python train.py --activation="gelu" --qk_norm=false --attn_scale=0.177 --bias="all" --parallel_block=false --init_std_o=0.00466 --lr=0.000923 --beta1=0.9 --decay_shape="linear" --train_tokens=204400000 --steps=6929 --dataset="wikipedia_en"
MLP neurons of a small language model. Each row is named by its layer, matrix (up: input weights) and neuron, and shows model dimensions 16-207. Each number is 128 + 24 x the weight over its row's rms, rounded and kept within 0 to 255. Numbers have three digits each.
After each neuron's rows, "fires after" lists the tokens most often just before its 100 highest values on Wikipedia text that the model never trained on.

L3.up790:123124141120113116145154123155093156134098156110151122108136130139138153128187111101112109162109111131096096114126141148119095096137155186112146133139130140105121150125099190185130173144137150175129131145131059099162131136140102146113099190125114158141133133133122137157134113122141143125137130150098125135146140110128132142145128104180116112138141148113108087111122086121141128131102139141113091145115099156070112139127108134121165091106103146117128138085093116108118146097161113110105131130135109137175134136097178107147117147115089091176125096140140131121128127174126102114
fires after: " S", " as", " s", "S"

L3.up833:107150169140178169090148100135114152078164107079147139157104124105120116132147181102103139122151141117152116079121121135136144130152077103106178121185161136129104121109079160149114132165166127115122108128125141133179139114129147148111101172156161158102095073117117159108149170119110154142155066159118147126135128137127075105110143135131125133139144124114136166159129102097125138139147114101162116143125130136131111181095117132157105158140154118138148170088089144094089166129119094143089124125114149133104146104100121098109109128157155091107143106092115144136119077154148112131
fires after: " R", " L", " K", " St", " W", " H"

L3.up9:144140118129132128150135142155055116150149181158124125145160144100080136111093082136123147169113122110136114095140148132152126128186116154138140075113213140119089119088132139128094145098141115118106136152138096081114139139116125161110112127116144133116121109135133153091122132146137165150118092153109166123140129109129105148136133110150146136133193127175118155132068150104106116135167118110139120133127149136093147150098111132116105131127107133104168128123126096106144128105146130148169128121081144148119138127112153121147160103122122108113111106135163136115147109101140168132
fires after: " and", " Go", " ", " R", " r", " C"

L3.up393:105170143132150115133127139171101111115110124126124145196177099133094110100215161080124138119141107138118163158109132100159129093143113111150113125126153115152117116139143151136130152144146157145174128122100137132160141197154133103143115109105121134135110156100145145140159127134117116080105103103097131144125122119094129111100162103171163110147107113128097076122140086131106119147131091142145133121151114140128177144133162095110104124117168122118145110102129109126156145078151152131169127106112117147107116134134168102122141141166112132120119129121155150139112125161143118084
fires after: " e", " o", " E", " O", " m", " f"

L3.up103:148180099114136150094124113123172148107146150133143183109148172101115140134137149127135143142176123141130145086087133113088115146149149108134146093112146119138100124118092126099102126107100135135154132111150131125118128130131139143117144136137167131125124122128148070106116157192120184141159129117103130120104077105114088156106152095133118115158128093121145171164088177126159046114119125127095100167128147126164145177092062138153116115129116118137085147086127108127129130157146134120132155133134109136140132126093145146101110156083163088157122122124188134173143117146137149115
fires after: "oll", "at", "ol", "ch"

L3.up327:116119152165130173133127131142126126100057156111154105109112169135138116131154126138107112102119111134105140115154133130125118104146131116178122094157137142127119148058145143118184169130113113148135146135105091088180133182145139116118126115119120146131102085109186072132144095197141132090128132133132106147152142131092104131095157172097125136154149141139101109137114110141091135144132111102121176128143121083123115147093136135118128155114136089129147093099087135130146139138123155119086123135094111113124131108089173140111088148120113119119120111156144098143121149123160113142
fires after: " M", "m", " m", " local", " A", "an"

L3.up868:098153164130140146093080166137105148122103142125105164152097133133143106152123145130095111103125124125138165146154132127126121126139141162093142167119150126116114123148119153115163122113125168129143127129137092086123116101122117128102097110141153145126142138149134146082095121096081140170140134117095130143124130184118096124204136131143126121137184113095157138152132140113106146112136186099184148121114134138172177117131112106161106107138148133100133118151109137125089149120127156143103156137128149122148127182124130120127131099070143089120119106145127095136095138153163131130
fires after: " |", ",", "E", ".", " F", "7"

L3.up311:115188166148140130084133161160108150170108149146190140115133135131153113124143090089117127107110172127170105129118132141085112112127099143126141153119148093158107104090153138133149149159114071106134189084125162098140159131124142134131128121131143138135129136158098134090126160066117145095138106135106129131101118169119068122089108131108130118148119157115151135133136138132132087145170107108103129123148141140108168149109118091130046134178109135089154093117149144147113160112127121137146113150137098150135112117090150130134085131120121126102076131080122100112143160124118166116
fires after: "y", " We", "ie", " He", "e", " he"

L3.up592:091122136135142116131152138131131142130144145141129153137169154097088139099116132073112118177137150123108094101093118131170080113163097157179143111144187124149134138152106162091140128121076184123155154107116084108146159127080154111111107129133130141098147146149152112127130132105138155143116155121108134134152121114080111102191146151139156151171164123127123161077080137107113141157125136112104151125089117112123170134133125126100144087113128129129136120138108147134158147147165138130108119118134177132134119088115129136108107133128153105117110121150105096117160132182162119103
fires after: ".", ",", " ."

L3.up606:112207164113148124118155141133106130120129133131112155114117130183123154132134103159179129177173139074137162090120131111094112138130147116116092142107108084125133120136125146124107149099124138140123116140119117135126101126128121145128142134140136141148127153150092136088139158106103123107099119178117127156159109135112125127143138112119146095133098127155140114137089090119120106126140112150133166130133122180103144127161106115167122107106142120105142154084135096181122125061125112168108120101132130130070156112143121138120141148153134139127122105107128170134141129129125166141
fires after: " Re", " Pre", " re", "re", "–", "urr"

L3.up305:116142124120091135139124118150135116113117129164141174112097158129150097161089123136086127112124124122176142126141142209121164128132123113126152071121149096168137136106111137125107139126124123123125114073116126089067155153121147169129113136154111141117104094151171141137085093175130213161128119129091076155131135098136108114129186126156114095110122107125112101144138129103103135148095115108138148133144113111132135157128102121137133134133120183097134130091090152129132137129156128126134098195137185172163134147116102124111122121156123153127146111163113111139118133136131130132
fires after: " m", " H", " M", " am", "M", "h"

L3.up897:120151127138144075113129114146147105164105133130133154138121148155185167158141141110091143131129113116111161114138113126107110149130140124123167153120134108143097109086125135137129171118121148116138172163141089056071122143154124113124145112139095146105134168113110141127076141150117139091094118122094111121146150116141095118154118138153115120121141132103111107094156150143102121129089121145134079145189083131139113144155133161148122125155152177096132060104151160128102104113164122095083109109104176143146135095111160129125116143100157149144075120120134125151099132137128121105
fires after: "er", "e", "u", "a", "on"

L6.up986:104171142131132102098111172134079148127133122119131168132103189098156137129107131109161112129169093128142167140132134166137137150118122121139112109137135113143140166165135126143122113081130138140115140111114130106145113158128134114059107117105146160117065123122121151110146124135114128142166101180116143126129157187071117104136142117104151093102144087140156144111138152157127104141122126117141113154111145108132148154128125112141114145089147115079121158155106140094100126108148119137167149094104110155141140136100140132095135132094180080097157127129116196146107107132153120099
fires after: ";", ".", " (", "-", " |", "\n"

L3.up974:123131149157127145122163107144149128142128163137133114149130135170118120150153120123092158188100085147144136165084126142123105108143129154188123081131131129087150127080106177124162149152112136128128118137127088111152159185143150117110125134157104116106130074094111093128085130168153139130160149176100146115112102091095147166139169134170122134126174118144091168111134126142082148133142136114115147131150093082136149126126151113098154113103168129102109115110078160129146143097135170117138113101115133147123120088125136144125109199143130081119081109123127128117101127122129151100
fires after: " in", " In", "In", " m", " –", " on"

L3.up830:132143101122111125113160090159159087150105118081127119209148174140120119119164124125130135124139109074145114106078126152120179136115145110169116115157148136161100087102151143114140130157156124148076110146110091151109134147136114168127140153148150145097102117088111100132102115111119108121122146117112149138155124110097139158118117101136138114101157149132107127118159194135120121153155117120125120122115122109147104150113155156152155145114126124091149071122144124107139112111133118092155104120121094150106143097125137138118127162122123135098103141100159145140182174125127107129
fires after: "–", "er", " j", "m", "et", " met"

L3.up733:133139130129139087124130159142123146134133130123125149145123126088154122100114144143133132179116157141149179142112167112141106150129065120102101091125122132141139126134123162150133138166091095109140127078096150149113124134143195081087088114139110126115114115138094130128124105121120108102103105144110112115132155140135162118141147081131158148164139104129102087109150126176136151121131127116142110125155121127122143143113166071140133110123132146092143119136062120170093181103130189143133115117162155141155103126131204123116095145145206116091113137136154165127100127112158120110
fires after: ".", "–", " \"", "W", " w"

L3.up910:107148159146144104156136136195090108166135173134164126116092140133160163107158116064117155128129163109154154152157161130136127108114149122128136144132122093182109137073152153173165146114114127154124139159127106082096129141118126102135147077141123164113119145085102130107100142124137098106162098131114130102134126181123119117131132098120108119111173096131132082109065102127089117142136109121126114152117100112099144190113093131141118121136141143089133086104101131152093136154123125149132133117136111130125101124139146103113136133097153154119075118109115105120119129192171156104
fires after: "e", " B", "a", " Mc", " Je"

L3.up578:141118083148123132077141115161161077096154073153112131143112140105128125098131118144116092195123108091096137143121139149124144151145123164163109138170118117120105133108095155106123131146149144129130148142166107131091122112109131090113143142147154160109154121122096128141088129151112148127131128150093167126109134153106117170119134082123152117085104151110103148107134134145137123125128126123134109160146148131155129158159087127087130140068126111097134117147156188109120101121115105100131148120132132165140103110150130162149155115077101125170130127118112173138157154168150130116
fires after: "-", "–", " |", "/"

L6.up202:119128149158172116135119115167151116126148134124142121106117157128146133151129166103179144121170086107122203123135181154160124106126138148145118086126123113132112113087119131100074129149132111123149186067116137092123152157099122104110131112126118154134085119141112130107135096115140121121147079143097141131097131158105157124140142156127118115140166143148101144113102106125120173156095163151144112152135107101165162170140100122131119074090118157114108149163129136127123149155108155129105121112090122164124146127126131131112086149104135118111121145121158131140136123156171136136
fires after: " |", ".", ":", " (", "-", "R"

L3.up865:122160133102141128129104129167140094129124190124118136180138115128119117122130162095099153143148108127167128133101104144178080138095158140150086111110141174140134145097063111135163150110120115155179152119137087067141145161096148189127114156094088156152149103121152132123137090124139159140136078108111111130133129152157132115145143102157170112151152129142136112109115096106076111136157123085153143123128141118145148121160125117100100079120139140101146101139091168132120137145117137111113119126099170132127128125095145124123150167112107094150139106143125117176117099110139104115
fires after: " M", " D", "M", "U", " U"

L3.up808:119106098078124137140125129173166124116120145154128125100109106166159087108131100154106128109112113138153160100169171161092126145137124157145127141119115088135064127129126126117131122144073136105088145145137152108114186151169134137103104160119129135117120085126135098122111151145142108172136107097109112107142164149139122112182160113129132097130096176132105157103144155165125142101122087116124111150113106111132123137111118130116112163146157157148115139162128147131143173111126139110113132132136099157133099142101136140138199120154121173113112130114185157142137168132141110131
fires after: " H", "H", "h", " of", " |"

L6.up765:140106126091106145143114141155157137102133112158163166130093170131140122132139101136184103187161103108118165106120138114130120129111089147154089087128124145152142129135123150139079154119113116146128118107137120069108105109150115133092137157107153150136127118145119122061092118127146105119125107166134116155118135113097148087135098147145165127140161119131117107070106104111116112149183094078169145142111163126142102159129086123112176082126138129113147126103109145137126139119084154113115143111108105129140108159105115164136175123140100074117157145146150125091116109130140136081
fires after: " |", " V", "-", "==", "\n", "ced"

L3.up1018:111110191140129150137093109186141119136128149119123147109104100155134141134113160090108150113148124144160138107125150115133131077141121133126111124118120110145093116122111152145138136113089121130090157141138111076140116139134171136110087134148127183155128084137123149142138142165129118119156107162097102112169163119123122134082157101146157126131201165155137088102120093147110146106085107123145175156098126142113113158174126110129163118107139094110111123092119148127103146153160107141088149133117117154152149088091152125115117120094113115143124125123119114126069143163137131120
fires after: " S", " M", "S", " A", " V", " No"

L3.up947:116159134148183123112135170130145114107141177129136083103139119121117126122100153103117154203143123083155156102131172109145123150155123156154120119097134117116080121114147192098125134135137101125125136105103124103154149157136145147124121144117102140110112115118135125142141116131102124138132099142144122114112158139112110144158141131120129151120138111132114171103094152119133085146107105101118081161128127141099188143103103089112144119151120194123104114132083158128121116150151159175136129099117171202094115113138147111099107103151109120086121132148108123109156100165125112099
fires after: ",", " d", ".", " D", " .", " "

L3.up414:137135146107165099092124162122074127134071164106104170138108104102121153117137132140124142121167125133131145107134149126091169100196126110119163171126134108121125178111136141155111166119125131133122147128130106146117140144118127130128100097126078141116143149115088103114116121131115111134120137163098138099103129109111109122156192143184091115109156143145124116145119095161122119117105165130146128159124149145132163112111127106156124143127141118119138109173142138187109147117158164143124101107125105148132131129158160124130121121100105114130102096117136134106099134185102153072
fires after: ",", ".", "th", " did", "\","

L3.up23:098144124153133144120140104145163098122133136137137124149120156129139134107166154116147135077118107149122149122129121144090135133166141098116157110142167121130084072059101140117114113109134146149133153156135152072076104112114171119132116149135117134116126109115153102101118092174178186153175131129111136095097159117095105134101131105160118140138174134089126162107138153132146102138111111114111136130159105114157108198146137166089090133152143143135126082053105129106122119147136165145113116119100177144152114141114112137128124134112130142118110123126112153201129094112174149140
fires after: "h", "at", "ar", "oll", "er"

L3.up399:124168147126152147071157141115139161145099126114154119117178104169107121147205122112151141137165142167136107157158145102125126053156128134111131109131121104125110102128130177099134139158142117125111152081124137122114141128142124111124103122148134130128123115119088104121142143134129115142131095134137070116112076135129115152113128142144116131146139173104150121097164112160103137129130114162176138110142111102148117156108131130128087131131137113127127103150115163146102119098129154160106128151082111154100108103130157099111141162096098116080116109152115187109116137105112160107
fires after: " N", "-", " n", " (", " un", " y"

L3.up440:151150152113164141140153142095148108120178145154119120148168142139114142126107106136118139147152170156102128092100098093163118124136119130139139129124147121137096108138131122143077118160116073143161135111155110060123133116099137114119130148137151116145148108122129123125122098134193212136148118173085133093090121112085147169122084092186125120126133117134142116150120129105141104118086162096134154175113134152114134177095100113128129121121133107130136131072102077125094153131121131155098143121130130154132138121121149119127145130150133117138144110138130119126172125139153122139
fires after: " R", " r", "l", " L", "L", ","

L3.up689:136142150153147102091146115123114139128174104095122146119099128149135131122120135132151145144135103134076180112093080139134128141126118119146124110113128129140093129119108132134089099157160083121159116096109128091171154103171132119129111127119194136127122156121106176151109130127104124160146126170082157175122127087136127158161111172126116099117108152133145138114100143140124138111117154139155128135180139097145162181123128126162134119114136100099184130064113113139136135125097139164102086147127111144109143193134143154119115163113175138142124089154158127122107127126171126102
fires after: " Re", " r", "–", " R", " pr", " was"

L3.up266:123094163157123120153145140123173102144143169107117126145091121148129153087134148125135145149182087099118106114139152159154175112139161130164134084111144149111133157076107154086156133143140109104070124116148105078110150141118119110141131147135099118152153117144131116135111068132125137127144098129089156121132173139110123146145116151109147103114119125123127133133145112120109140173096118103142163154190094096156119143117136118099111142088187128108169100128089153146143135133132142134084136122123124161074149141114121156068131143147103121116117084124095070160114135140135135102
fires after: " in", " In", " M", " ", " m"

L3.up366:113176139139117077121054101165130144154154091113120084106135135174149132143100124107164123155134139118148127108162189139184098138143124118104106135106195152129157130113077131177149142177158118102109130160077078114092147065140118106084136133131143132131081151133150155116146130137109121168115114162122144144145124112132107127153125147133104116089151115140156131128135135170123138132144125098167120134140113133122131160088128131116146115097120128115136116095121136154075149120113115144077148138115132143104119142123154102095106144100147138115115108138146140145101122146116149163
fires after: "\n", " S", " (", " \""

L3.up86:145101113089125100130139136150119118120153164131108104118136144113138114152120101111110132193133112081133122118116134112140118137134140163158173120119160101146120087148117144151089123167104129174124118064143122132139111132145155125124151109151099144134132128155132147110098128133128174155165116191118141068110119123071124105136112127144150147114124160130119178154120133143144146141127096104125114193130100124115129119145100090141124101086150179159132152148090130147125138137121148155105091090137137136092149128127128193121156160158138096118108103122117139151142116117149089091
fires after: " ex", ",", " cl", "ch", " was", " in"

L3.up663:132147157103130105115128161168134126135154125077133118148157140106127121135144077106121162151097099131123155149104160131168131109128092160165153142107161135117084111137149142101105144207116107128130144084103125145180155151126169110137133137138136130098146134118105106126118119081144127106137119122108095086110150140088123115158074154136095128158120153137096173108104104111126139131135117123151112146129125142127184153107118088162134092138099167130137095139119148109137154091098138143114096109133127174103126138119163150114080159079132121085116128150120120107153171123139153101
fires after: ",", ".", " who", " to", " He"

L3.up828:079178154139127090096172129121129136183147108092142138183156126119095111119129136088124122148144151124130162138153151059148127138143155093114138165095117145153079112068069157109100151112140078117157141102109157133131172109159121125095135129143136122091131084156118155107130141079123095100127111120120137182129115107123128127152129115150156136170125157099157132121156166157130131174142114112148120122162105140110125154107158110119135149134122116117124098145103137115112134062094142169102108114112148171126083116123142093138115107143148149100115127090143170115137145167144132149
fires after: " W", " w", "w", " e", " f"

L6.up246:072146167120149128101136159130132138134106112094149123084139183158115130136125084098154114132129101130135151110103185134123107132151110199159096102164145084147123146116124165132116154126133089122147072125072133091167096086103133130115104109111128124130103134140137096129145137128141103157134091109127103156101121120091124112109141102149103103124110154101149156087136143120142121139101121113150137131125141083121107148106114130126126099116145112113133147119116106120147132114102124132126099109151072171163134124145156158149094157142092150110104111150171200122081142143154147117
fires after: " is", "-", ")", " was", " (", " |"

L3.up353:129122121130096149115110095118096092133142092120135128155135177159118120075177128090087162166122088119150112138140168147140102151168113111112126135152167138161132153072112143132105141118102167142174146146097144125098197178122104125125136126152129132131093124134103133088138147101128137089116127132104128168104155130142115136142119074133123157129133154160131069076141123149141132162165112121106105099087123135126145139144086127085132134132159118101110103134109150120133105069140119121139119131098163160104139170120137170114127138078151099101101101104154102156161127118163113155
fires after: "e", "er", " H", " Her", "re", "he"

L3.up695:070150162180150144141097118157130109164133123106118147115091129089164134153119160140118165123124127123156133099143152168159130165130119110120110093104123163102125133140129140144082101173162150136154137072103130143134098102101144124103090140134147147085103136143123134155122123133099119142144111144129176119123130124111148114162163140131134112101100116126155132095157146143126134120090117115180131118152132148124163111098090105150123142082145151109141108113077134151139141117137149120107115103127128109159107128142207128050086174126139135072107115158144164144113121101151110110
fires after: ".", "\n", " \"", " |", " (", "W"

L3.up318:143178152153137144139132134129144146133137143112145156123110123093149139151126130121124133110130117154142123118130153124114104075100118131130145106108168112133137064093127163103072129151130101159112121126129147132164107100094182129072108140158152138123123130164131157116143120164139127155149077185115146125096072136081080098110146098167130129149165120089117136118172141136133118153130168086126121128198094109138151173102088146145065103146112105102145108147093141103127123130112108134098115116081116176166130133111204130118126110127130145116123113093140132116105126123141126140
fires after: " W", " 4", " 3", " L", " w"

L3.up2:152157144165104160130115169136131105162137163131090085130144144126120135155112109149139147119132093142109131154129084138124083085123171121107098116132141073110103112137146124141115129157105154145150161091146095111120060107150154077104124098160122130130161126079131117105133125146122101132146115125125158097126070137120131096132128106148159078137116136104120148104147123122094132158144128142126160148134112124143154165120119153116112115118154161113187129142136139167139148099090159183143060132118109124147098113120168139128163129184141135132143110140142138100159134138162119133
fires after: " pr", " ", " was", " is", " b", " in"

L3.up562:146137123119133169152099124132137117109115169119134120092141151135133134144126136101079100099173146108148101072104120128144154089110121127164060106107114110157126113142132132128120101127102105157146142099130136115142128134129170148102128115123130154150094108093173124100147125140117109147126063122122116092101094119077130139126134147156138131167150119105144141149104118158088110141082123062119195162128140100135190136128119109098132136161127126109149137103101113133147132126095123138131105120127160146107123155141142144091112098166138127127139118156147124161162132124136078149
fires after: " L", ",", "I", "L", " the"

L3.up541:107132146166122160141151084113127137157120119095131150115102169116138121120141119131108125147099162137128122091093183176149141113104111145105114071136142159125135134114092148120104146141140148132129125093099135134163124092138135159088091127139151160100127119128154157134118125158147147157119107117127121130162078139082123136154199151155133088118151147144135143093154133087101147108101125103158170108141103097133134141128119126155125169105121107102158122093085157120135141117150113109135109123116119157190117127128160112106112111147119090126129099108115152140072127143160113122
fires after: " H", " P", " K", "/", "P", "T"

L3.up883:114133177154142087124128140117094135118163142115125121137175129142107158110164124143093146147162085162132094116124131140173124083130141166115160116116131087107124084133123180088107120157116135179102131095111179098128150123154192159102100151121118141130141158136106144109127133121089115125148087169092152112108139133133100121128112131157123121143119114085127126126086117123118151139106194095129144159161131107132152188100152091148119124121148122078127155163097120136162149146113102141144122095131124151136117123091131161099155133134146112112108075134111077153167092127165155117
fires after: " K", " R", " ", " r", " k", ","

L3.up260:118115109093166126156140163138118121141113128107113154185179105113110115145167115113141155118085128147150117148121138106137186096126073112132106121134102101128105129110120165148114147124143155173143108102126127126091173163156168179120093138114097149122135095132147132138137121133135134141100106121102115144114138124173129153109100137157135120134167182130079079138133130105130104152140120097124107146108148116112157154176126102097141084127137144081135109149090143104123153126120145144134051177143100156127101126138167139137119122103127156111138119128096123147116127130144112114
fires after: "\n", "th", " th", "M", "Th", " M"

L3.up955:133120140164135141123135120160113127126062173117143135109132117074155158164132116101104173184136124126151103128134132182143143116139121133154128131130142155109124126100089122146133176150123120151109128089112095103106134124110138150139114121142076151084114106106171039137115161134118143144129104119092106161113122118129123109149147150141109137173075129131146117118064091116089142137108120106132137138125137108135112118115170123168131106111136148102126111145056148121100164120135153141166127113128142148112113139120171113145070152120154113134108106175092101141132142131151108138
fires after: " D", " K", " M", "m", " k", " d"

L3.up302:129148162129110101116144080158120120161097138134128107116167157124128131133190105088124133169127125142166134134144112162091130109091131173115152151098105118168096108130129151127109130148098108155098155113098131137103118116146120097130130129131112151091131148151101110129085143121169115121087145113109103105114111129080150085132107113153101149139113088142154100165124138137129086144131121139101100129138098112103140142146134174119091126123134162118147090099138131140139108104112103136112116157111131147187151127088149173125126146144173148112097114127106119129161147153137099105
fires after: "i", "e", " he", "r", " sim", " j"

L3.up882:135119079101121122144142118118111104123144109126121103109105142091138136137115152131163144156126142124184169094126198146165114151122124160132104098165132120162154105116136115118075128166131130124134135088102111135119147094083162131101087140107118124085085130141142131159151084124133131141114123133120122128119095105116119125150135133128167110103139161092137184109146085116079135153167106133166133125142110093149121141124104111106125085104106169102142128130054146141137159152113179107104055143105096145118117106129143103114139156124154168149133098149181121125114126102157141103
fires after: "\n", "==", "===", "%", "P", "===="

L3.up589:131134136089089119055115104092136155139138134116139139149123132157147153157117154133118122147160104103106126083108135128176137124147169133107155158098120154107116119096107167114092159148111097148156173104118128122135124103126108182125147164144165156108112085129140149095138146111117124112162079151102161122087102072092097194117109184152105113172126130103137117137149165108138146162133156121118144176152110113079121125131146128088135108141154123146137132159112141126109112116164105148083136107108100183119145066104128104113150137131148095143133105125134144134128109133123119157
fires after: " r", " Z", " R", "z", " K", " n"

L3.up696:112110137126144089138126100117154111118110095097140126154171129094121111167115149073168155137188113085145112150120137161173108131119118132138126099158143128100162127110101129123127143149143129161123112125133082092099121142125194121104134139136130140131141079135088140137097104139112151143161124142090119096114129149111122153124145151147134138147100083124128105130155076128138142165107138114172139115161101123153117096137128161106106115129134164109141101124087168174122152163093168134152099114129123147095119100143071131103123164175151132126124096148176135123135100165130161138
fires after: " on", "ult", " In", "In", "med", " On"

L3.up957:121175151102145139138144148116118140142159136083132129168137110148118124133121136075132154151156155150147125156145127075170133088146144077107091132133217132144114109113112132141126133124142126148123124111115095108105115131093137112126172129151132157127118106108147147121180156138108115096127104129118106164087076151093129148179105134143145099162121147089124069163164131121101091131148104109129125123149094112111148149095158134133094156122148111088142114156118141131120148087121159161097109110071110163171135121105146113136126138111136153089122124132171115152098090119105120158
fires after: " f", " F", " W", " n", " b", " N"

L3.up141:125125145121134099131139142186106115144145119147139118136110138086139125135139122110134103116104104103118171088128171175149155133106093124109120090151144140126143143116115145099103094155170158106145170127109160115145124120110155157097073143091134159130133109179125106114132117171113105144134070148114140165110143148150125085102145129094172130150121154112084142091105141149112146138077196078143156135164120100135121137086116101107145096117127173095115106123096150102103126121101114085125148137140155138118104162141137109115122148139140134112119120123153134103157103127191106136
fires after: " (", " \"", "-", "\n", "===", " in"

L3.up75:136131152139135140143165163123121090139155144120120131158130107174119113102137086096146139165155091098132157101155157146098152102158139110136099139171131085144130086168137134113098104104111165123135117144110104144124136156121112079118132122130132145145136131133110124089162078087136099080101106168099139116154137115125109111115115139157143085127154137090148095144141103128107109100149110134148128127147154131089151145102101113134126175113127116156177129122098102149128166082138147147143135078094113182081120091131155138151149134129150144112101115119132112097131137144138104106
fires after: " Re", " G", " e"

L3.up765:110118117100164096101097172142163090099104126115146170161151150112118126092180143109124117105151136146138126143118131134142106125131061159106138143144162117178128154147112167190103149116088140137128144104155110125113173089153108151139100127141158147064108100114139138114099123102145129141105110153098140141131111138158117131094154142137091131140128102098130090129120110144138153121145096095105110117173137083123122091096123116110118160127148119164097126143141183154115133132153138140087097121105111198167100147078130141154142119140158116147132135117177127163137114125133170116
fires after: "y", " H", "ra", " sh", "th", "h"

L6.up348:126162083161103143117119151134114142162112123108118138162130160145133151193116133127124142108111093157144162146110124128134123072105137140106131102082181102148127142149114191109108125118114133103138116058132082102076115139116125131114112087146142121125088132093124131115110171139134159150145140175119155126139121122093126116135131126162138121132144161139132161125146101164146152140143160127136100124106117114114142114104156138121129166119142188101094113130122147163153177096156155102131133119126139161138130128095130121144106090128139102073124089144118122128102110135120134107
fires after: ".", ",", " and", "\n", " is", ":"

L3.up336:123162128149170142129131144090146137087089155093139106118123145065135136137130171131072117149124101143132103126097151138146133130147110123186138086119115126111145118086114154086124166151094110145118167111134135150158133120085185157123135111128121128131134134117192084124116147142127096146162092120115168106078104168084092126113156127130089120188124132158121170137125146136101091159130155106141127133114132098148152123093154099126078120130116155131105109148121169132139129160119144143125140143114184149126114129102152108108084127105119089138074105132133115190107124160169097113
fires after: ",", " k", "an"

L3.up895:129122115135119082091084142150117124117106165163100116182177120118095112100148128143117156139110112116106137131135133110127095112166139123117138139121145114113125148134161145191127096141123146150155144106169132105078153132128142132115109160178134111112139145057105114105098128086120169129104091153116097137113123137122125168154139086109162100129125154128173112116128154130147102146125130152157082122132100125112166160120129102129116080111153167159121151115111145141110155118108140184122131143140146143088128127145125164099148174121177127112124109153117109181168147135100113112
fires after: "e", "re", " re", "he", " Bro"

L3.up598:120163185133127134109137125148103171105127107188133126126129162109126093131097114124102148128118146074113140078143154136125157103124120135103146130097126126158145110092050155116082170152130112125124130130160110133111127105104137141124123143171112136123110115158154159128126157134113112152115102149104126112114112146145103115103127097141128113145160099125093121149128147179143113118077135095123136117118157109130132124149147079127130096128190177122118148126104184101092186148133134125125121134126150143103116155124165126130151145118135108133128118092109141128110100136100065146
fires after: " W", " at", "W", " K", " Sch", "k"

L6.up223:096117157137129106115131150143133129118108075091178162131107181129132161137143128104148114123129132114096142122119153146145141158124106096089130116118183120137148129139101154161121125116164133098128074103120150143144105121089153099136099121126134147121150104112120132124097139112121119087128109111125115141078172155097089124074134164104111120154123138157131148134137083129121159154138131103150142096174094113109117136098140169137113147092174176134116108166113171124155125125109135124107133144083104158134116162106154140149133175085133151088163146124145111100095125117125112129
fires after: "==", "\n", " (", " s", " f", "==="

L3.up766:084146138129164117158129113148148081142151128082107132127151105131129141129128192114135141178165095152161154128118116166163114119105138119144123136088154147131094102159137143147136135143137142115130141095107084102164129106129115091112096158122135145123145114146097157100114101105123130114071130127141153139161133123091112127117085108165135118145108150106162153091127115139116146154164084119133096138131103121103154124091111127101122176116112164137151111165098110114094150138141139175116120145127153198119096113133193148074104146137143141134065133110141135130111146124144060098
fires after: " to", " was", " been", " e", " be", " were"

L3.up600:126142126112116153096105123156163078119150140131128107155138155089149169124168122129138089137136124112106155094172157136151133165112116132156143164144120131139114102119106149099134138130119085122138147142117120163079126158139136162112120120180122119123110121127159146104108094132137146141133127115127104107119128120128126168120142144130131131127150102135169174130123122097122146157153119109109118121111100109171106120087095117094093135139133126111125113140149146143116095090120118090130142194088126161129146089133113126138116136127121115159109139167169157153171158140174141114
fires after: "y", "et", "er", " met", "t"